{"num_hidden_layers": 16, "hidden_size": 256, "num_attention_heads": 4, "num_key_value_heads": 4, "head_dim": 64, "intermediate_size": 512, "vocab_size": 8192, "hidden_act": "geglu", "norm": "rmsnorm", "norm_place": "pre", "norm_eps": 1e-05, "positions": "rope", "rope_theta": 10000.0, "rope_fraction": 1.0, "qk_norm": false, "attn_scale": 0.125, "bias": "none", "tie_word_embeddings": true, "parallel_block": false, "init": "normal", "init_std_qkv": 0.024, "init_std_o": 0.00424, "init_std_up": 0.024, "init_std_down": 0.003, "optimizer": "muon_variant", "learning_rate": 0.00565, "lr_mult_qkv": 0.7, "lr_mult_o": 3.0, "beta1": 0.95, "lr_head": 0.00372, "max_grad_norm": 1.0, "warmup_steps": 200, "schedule": "wsd", "decay_fraction": 0.75, "decay_shape": "linear", "final_lr_fraction": 0.02, "batch_tokens": 32768, "max_seq_len": 256, "doc_mask": true, "train_tokens": 343900000, "max_steps": 10495, "dataset": "wikipedia_en"}
MLP neurons of a small language model. Each row is named by its layer, matrix (gate and up: input weights) and neuron, and shows model dimensions 0-255. Each number is 500 + 50 x the weight over its row's rms, rounded and kept within 0 to 999. Numbers have three digits each. A neuron's up and down rows have the sign that makes its largest values positive.
After each neuron's rows, "fires in" lists the words (lower case) most often at its 100 highest values on Wikipedia text that the model never trained on.

L12.gate100:497494545533518509455536555505464571405435533509494474519499530547540550391521363539545534534590467519529451519480452454469493559502503466484524537522507517498507597557500534536463509483530480534552521482497567417421521545556540525499457398531506441643596507472458474490504532448513531548522527424475504563473530570560480552594496461545641473570520480434583490517528610508388493442483512447518524473612585540467504525497537522467520453464522438602424542469475519556491490546541475488528503499487492580461416418544489505523527552504446521440546443513443515527464572530376533488429569572522411572510498557456523522481560531467465573479426514477474446465436433472481555603477513506564455492458403463427552492450463473449504505526636556488387655460510522519443421471467525
L12.up100:526413518481435488534383542451556554493488432459545509463483549523515446523465512556570426504516501419485463538460463520524442485484521481499536466532524515455565586541559492609426505513421499584606483488454530490434452468470485509534480508557445449475525497597478444520585577513485476452561529534472489565542420483577449529561528536589494513412379527494491445399417581443480552488499599501441489514476534472428420499427471551501512449536561523576512485483433509535381540504440463460514407495517491486455528564500482485574416550388549556463495432447478481469490507502482494437408503550462513446530494531594489475437564552467471459456447441477507535562477472530460574489600500542567361486578474565475545391592595525497573453482427420521456562431509510494396512496450520
fires in: "he", "and", "then", "had", "has", "be"

L11.gate276:434570516502551505550465468474491498402599444605480485568396585507463445598459544542451459505444512496467457619468575504465562528543454445548473506415500483516493457533567509450445486462629492517494477502580576437486512473478527489549513485444438510513420409588516477562473391521470404537442457423523403498382511508500504478544477436558512460534582454490501490553509479593479434404587493465442479466531505466487504463560514480455549587512516513503472505480481555478466536446593543502425490485519580511535498553503499598498425533480500529482507566493522494469498451569534440480451536507470466517475466493507545454363518475547425485461457470420429545530462520517564493552562488618491585441572508622525477556478447449447485447428466441482536404528519478412450585456437596
L11.up276:562475501508584587444483499521599507494467472526461499503498419576447438555567434487481451502501555559527551507480450544425486453521552570463488494479461504529475461575435508504446529494495432447483461567414454510488430487435522544495494564535502503519537433490411540473590366509487504525575576432489536534395445474579517645558440501507525426547592500562548418448515566470478522406568553506536529528539415539503583604549425562468572453428487433501512507458450508518459552562467564534563516525414483501568518556597541501490454593477444541499461599509513441576491468411505559441501491567560534446450513508521514470493563498520472524446549562509533464465440464500457512490504407597509460432592438579513539459478575425575487546641513579511541553514481484457454520542514490
fires in: "has", "not", "a", "have", "t", "had"

L12.gate221:485516437473521450511429576532536500504511621499491399519449564525501487566456472542541560470570537513542522453576561475416547474395470507456425418528543471522511546509412466689527585538471466560484523521563534566526571510544499473557492497521511534491454484546502455439581432513469475479561447478460540581505546569504528539580533489516450520455529465523484482494578482540500471457438562601501412478483468498460519498491553470519510505504549499483541408481427552441474532442508553456576579549522519408471355539419524578636493459481489483529536487467490474404536461540529539531574451508484472487527459487465563389403468393493486554510561541601488493534439357514486479526478486491586558513508498516521474617553531494451513431569486545459524493542472589426507561594504556
L12.up221:417475471404466580503426497593520583525452449514545469453443473564452414532498440462556516513554553454526495454528494530551448524473495525519507490496415461475475520492430577666528461566586457479476467529448503366592579468491460623517469579500516421495558517587476456544497538553452568372492489510486499565532473431476421415521429510388477503444477480485502434516528480490523520559453443492481527533520493524480470505475532473466432389555560579488525406562529438470418491389452528446524597479500532545422532536473553416579493536493499476518529491486465517467518484521434501468433446425463504509432545626571515564459531463567482473458497426502434474508478466491520504558478514542493541479491528489598501467523481546442520438430431591435546504406454508531572444487549609
fires in: "the"

L11.gate333:581412528510534454514606538465498538480439442506469520479543501485491530473456570568553582495488441403470495563478484480479527520528541526482462501486492446496557537478522454461435509467458550581465497493466525576478461523513450466523566538575524409423514635506455486444491587503540531499488488536445573458551648467544512510588534456519526523503520558590507500513473472495433404481458536526484470561438545492488486410497576641569432438489599471448543591497442520448419511495481569503511492498494419555496520511484601551457512424459514485448497510470522521569569520516518467480654486384499513450465416391555451426570549527495455525450455535476430537577590477447466576539575442421510581541481546510422463449468534523515428427460539492466428626518458482557508466508495425
L11.up333:434426436463495517617381499420520489489507527435539452510457483545512570504440533484556449516475542425487457503470538333495427537467482399458524520530550482476575521516477575528485470438525445518451452607529525503583531620598554539475556416398475499491472409499386486548398565467509435414480466533446556368506432446541518473520466435446508523507455427504536566542492502500513527503485442520581525466488510534560516433510459596493512531412483598497434488581543545535362505461481536405477549504477552457519539520482516496494448465506542514479466496522471517539467471502485524424463508493467474418504503572487433448573477513512513538524448568455443576521513435567447532380520564505484483412502485534490515513472521554367470465403496445544458581566525521521531516422456505
fires in: "is", "are", "was"

L6.gate173:494472479549559497529445499587453438456541458542584583380455472453508390530532539562523455559558497521549634553475465480586457475452457443502542420576495447507533443490545519489576527606504421536437419533545568486516555468469400541474510603477458473553539434511501498440502512487503446450451481448598521487471611451452502642502461478519518542552522491485431481489461498472519455542422503452557491474511482400559560502505551481512447494536587414536467520535505495540541438578508547511440485534509558555494472499447492521409518477547471489551448644523487564474477525478420499494569533502502532509460558504455514382394410518531485463511505486494462496481369467506487559500416526506526465515648518443548469533568442507506516508482494469442602420453441535519601511484487606
L6.up173:447591505557504475512495521529528599464405462515437505459537556478440554422500489479479426509534535487577652452495395512466513566472419494557450543525508516421582459447483458542518541576532456486456460483589509435510504456416476487504572579443424527604498425448556481506475503491468410406566430484546561487377472462571526559528539471472449451536487466471505446535537455500501424456513450458546455447593472466565540399497520391506466439515581559479515398526492528509476520502507573545591475638466539464527456537502519596500476552548472421575481640499482519519498533471487468590504393434521492458431504547455512531542515562516517472550565505471444535422466433457464578545488503525498493469597460509555499573493513477474450466465440498516489538396544481454567559521573506
fires in: "the"

L12.gate273:514570521475488486516537468501484562490447477551448437582480488479625439528522531571468534467526485515456423492527517425501461507430530501531503505552435524477542420540575588464483430526444484514467455552489454420342424501497419437449508543485483441458527480397509501515440526526455468484496539381430533407451520564597506565636519500577527603535519519506559527431511497537506453492549446561596487489485407395588520537458445491403518596531535502430553508504538530550442518587482493442523486527586445476436507434552535457509538520498451436462459473499489532482471559430500469463503562529593509538475520396526529532510522489578461487505451470434439509456513543514507473503415464490418615567499474493454567528483596385467486494471571409507389456559387547535524506503478484
L12.up273:514479529486481512489472545476386524457505433513394470586561441487467564526567572488471473513387486556517510539464461446406471524490502557388500564528480514560541482503549566496506442580564513609464571534550531431512596450518460396425478538503470544530502464463508540470454504498494441486468505391496468476566485554440566556449523516475434583446445628525506528595423482508524469566460484526524545460503497413568406491510506445392508534495528555509595499469489520486454438534407509452492474479484471497477482427566485475559577379485391438507519558454534467500530539417553435489515472491502458487446473512486519458454515589534474496538496432441471534468538512501455439566451480478462426535613522532402540549424587360468507498582454480534529481471649483498557467537429525
fires in: "can", "to", "could", "would"

L12.gate450:463420433482558488498565568460452590472457613490474573460505460477525494586487468613568480510450530532523438493458425459517482485599450465531551465435418516531580570442501498655476506434521434470530434406350626477543597496433444509555438578515460488534513523518437452518491486457515504441458518506518496513435496473492534456524512531562554579460400465583495549517484535513498566447438462503497421485500474572501493475527521555532439519494558505524537519482521465499528502415537529502462439496510416471483431521465476494542498503440576571545620502502473492467530589541464563503518608404493586422517579453482489504505421461504472574406537512571423390525507497506457497486593508506511391491549473384494463502524562533392454474594521496569567514480522485538497494507496557
L12.up450:485443547582558506526513457569479559538458468521544444481521514488557455452423393531499584484525594542478562506602473452425623586530485483538509528422456456453506479508451417522502438541457493540548478455436544481525577502505565484493505508476446506490522468563596448557565483477495464455548488409576595538536488579533461438575416462416460508485510503586499475398511490576417573472439472535456387461536412490487522475433472531418442604473512486516617474458469408506560469451579518568469485530534526493512458499483530493482425606530541467611486513414484515457508448464522606594539395537534454518500435550536428420561506434474478498474529507525519441488486517487539465498562577455497509543639566547509546532506491504602500473468543543502544496500398474592485458504484531
fires in: "the"

L11.gate224:527423445534380492504540422558559451511534465445456472508311479534561537532490537507470361452457463390446425510547400501573549543534487425528547525496546513398439551521554522541526536461520527523479536420496555456482532447528469579553470509397492469527483465539559441495484571339525431545553601543455496423549551526479486477514531515525575542525564524566527518524520466423513462484500658522534483461366450570479528532514531487436513533457497478539480583509433462536472541541529516522488547428473544461523532516444451529563482508442452572472461518465458552523497545506462521457502562615499470472490537398436482382509514546512420600506544518505403479513576517506458498513459446447500553517483463506523559485552513461510530445457499480604540563537463438452441500481442463
L11.up224:521458533501491497537503524467461488514414490601465536473504506608485530462565530424510473554439463462435467514542512520561539501548537386464557474494516418510570563561452482545592512514492447486525475589425532497535453519535527599470443512351431495413558550467471427541482512552527560512461469520512408422497535493457515610559485518538515438411446545478532428562517605472560584446557512580483560571541426524537425497508469567473547480465485465440493498602556549541493462563520606507452504527539511443498549526523467538526423474542507486477539514578526431464577476434465436475671442533567489509521491505450489545514552482486505473481498385472576557398561487452351503479597493371414527516443498481494460479463484422535569443462492525494429481541526491553481491497519479
fires in: "is"

L13.gate41:515490493503545537463556461481497506482496375467505528525597531548505528463457452560433496478462502496509462511433422484495665537532405412468428532397548565480519557554575513505426458486464506487445434500458525384488485381457492605473511395430394443597478466449493470504597453513461500490584474530473511493536467515581529490504480468487590499494544522433486540491542532416521518407491480340535458449491553581428553459489418477421506384555457491492549464502435591444508537565525487519463594584426458544505456469497534538539576498507517500579536457424551474515539526591451494519647541500433422547536488470581592457508531541570513490556438526519510507496450412499497486530487466567543523469525489482535569508503465522516514490549509482515488517498612470475501546543553437
L13.up41:580451479510526555558569445545454511462486420608524509529481486549550554486548534588544430578525486507504504510448542553453505464557468581546548538554469570493417640490463502567517554543498459494524428537534408552438467556542513482552483544547538426604526499506373471455526448448463453539531536500449463550436490428440508490610492462541527428501418497535481496395438606464438541512507619578462508506463493395458488455466487615497554518455450503585503557445491571508390409540443532481429514467600492504485494573595519553396504491492509463510465508499501520485368517481475472441422566522472571432522586594506437513461461545482515542477429521522511452502414495437465542449555461578548511443487535474538550498548538529553497476470504556578533518509442507454488502475424566
fires in: "has", "had", "have", "not"

L10.gate442:482413499464534483420537535460437477519555465460593525495556464475497506456483534547528420493469390479456477495529522468563469549498432501452401396582508495500534564431432467572529526433513443574446524535470515610542507584523515435501462613447402478591515524559460490457566509510587538603456432529499543477501495593479564339452496543624447486491574501535546514509494527553477458454496555432524532607471511554386494491483553545574429450491498497517437517489507515437437437441554450534530492505429384486457534495499493602551538487508448548531480553525518499508596546508488480436523582499492489434493450474573511435570465540607436574442520545478572526523553494525451492569550489499468464578534450593506461553460533473436427452430427540557539466422538534514504454550482511
L10.up442:574473569530496402510431452479460486597520519491477494504454477519515452531488466499478511456510481542481414439523531531480568497393533535543519611454456567424528480438459436474552469557501494590498586551424568524503524541482530431481506489494492438460481435425465512477545509498474506582492440462580532539413482553484595535487526481484419540437482407543456499507550528407542378443411529595500494598501525505432448574471495494443523499440534481475507506482558464437435500502440615504623542442558529590439569609464530517509452504554430507570474485482563512524469512472463460505515524481542455476522450452535507450512525531575509503443501451573537480562526396396472512495592389477479476558521586524558528414465623392481530414520531572572583531566529475561512493449530584
fires in: "as", "ferencváros", "became"

L4.gate69:463536518612566453393552560459497551540443543468447512505541485547502493473499536517470493441497454391444525502594530580429477544466526407485490506543443457419416362559520504439551473480503454517556478535545518495597587478540550486433550500491414446535513503562538572595398476624461524544435453541513514463491442549562536528533522477624484506517603499529523559461464410481458530545600509484421482431515495525540490502484606504450519542578483428492504482477547452574539498452459448537480499561468637473537510442410559461555426449438513526446418516502586503561534458549561477524579562567495582500528502559550561391478477477490453487475502511521517500511478443485497496536562509537623502481511602460470507441453533567562527383525515499571429502469534473525502438529469502
L4.up69:526490448494514409454438510513506411479544499626460493562474417493493458486495568611448447430568548573495476562556498554417475486437504473546559536614482529450471513456473500515524523534484492485554502450481450446559442574531492462568455495574467518472455450527565494492422575503409461535481501515474476538537563464490502552513497559444425524463412446623409610466460555545530520601450431552520451557530574511455410557540506490460409500523466438498504538467505491425483515564466490576443540469566577448519491579546500452506517453506438458636435557548519567475509443494489485476586534473454549571469462604514477381579511467516572396480425538511512525497480427451391479507477508530548560553445555524554508569475514553466426442441533555616486483477481504515412549527456496
fires in: "as", "one", "became"

L13.gate475:472529491543538475455439480446506508589527559454495615418582534604473491488400562503500481573506521478553444588450417507498565537451500420481564484485560503466482428569572485486513517478524486593575442523451489451428495602518543457417574478464509524620433443491482492487486562500513472627470503536538418490474505512558451503511584457532427516536520501515496448463519507478535521521452463529442566442490431554451493511463451500440462462487552431517449536514505478505538497592489600447513524584457436434493533503447507457509500482507481432471550583489522501525484464598471520520581607548453456522479422449546519473378394633509484520517546616633488588465475526439479493545474386534526526522518510459442612412540496498540529542566433525502503525443542454408532403534484527
L13.up475:512516513552469433531579565485486494539519473487544479452438455472529481530447552529420503533387459476487482509464476554405472543543588539470520462493441548489558558562516582456516556421446429512555450526422555425456502571453547449409472510487464455458516500491486512508512448451541500560476524562502461425515323509521478582510430422557544491473469442451578569600471638527517504503476548538477526488495431507489468480512375533535372497475543512474545504518598549572608505458492417495460483494494455471529516493444458550406401476382514474467478445566514576520466464560531442554500591504478572550535475425492479457400490565469512411493500457497461552530514388444474497512498480579565543556504445482497472499533557468545578516491494468552453456457373559502431582509444576
fires in: "was", "also", "to", "is", "had"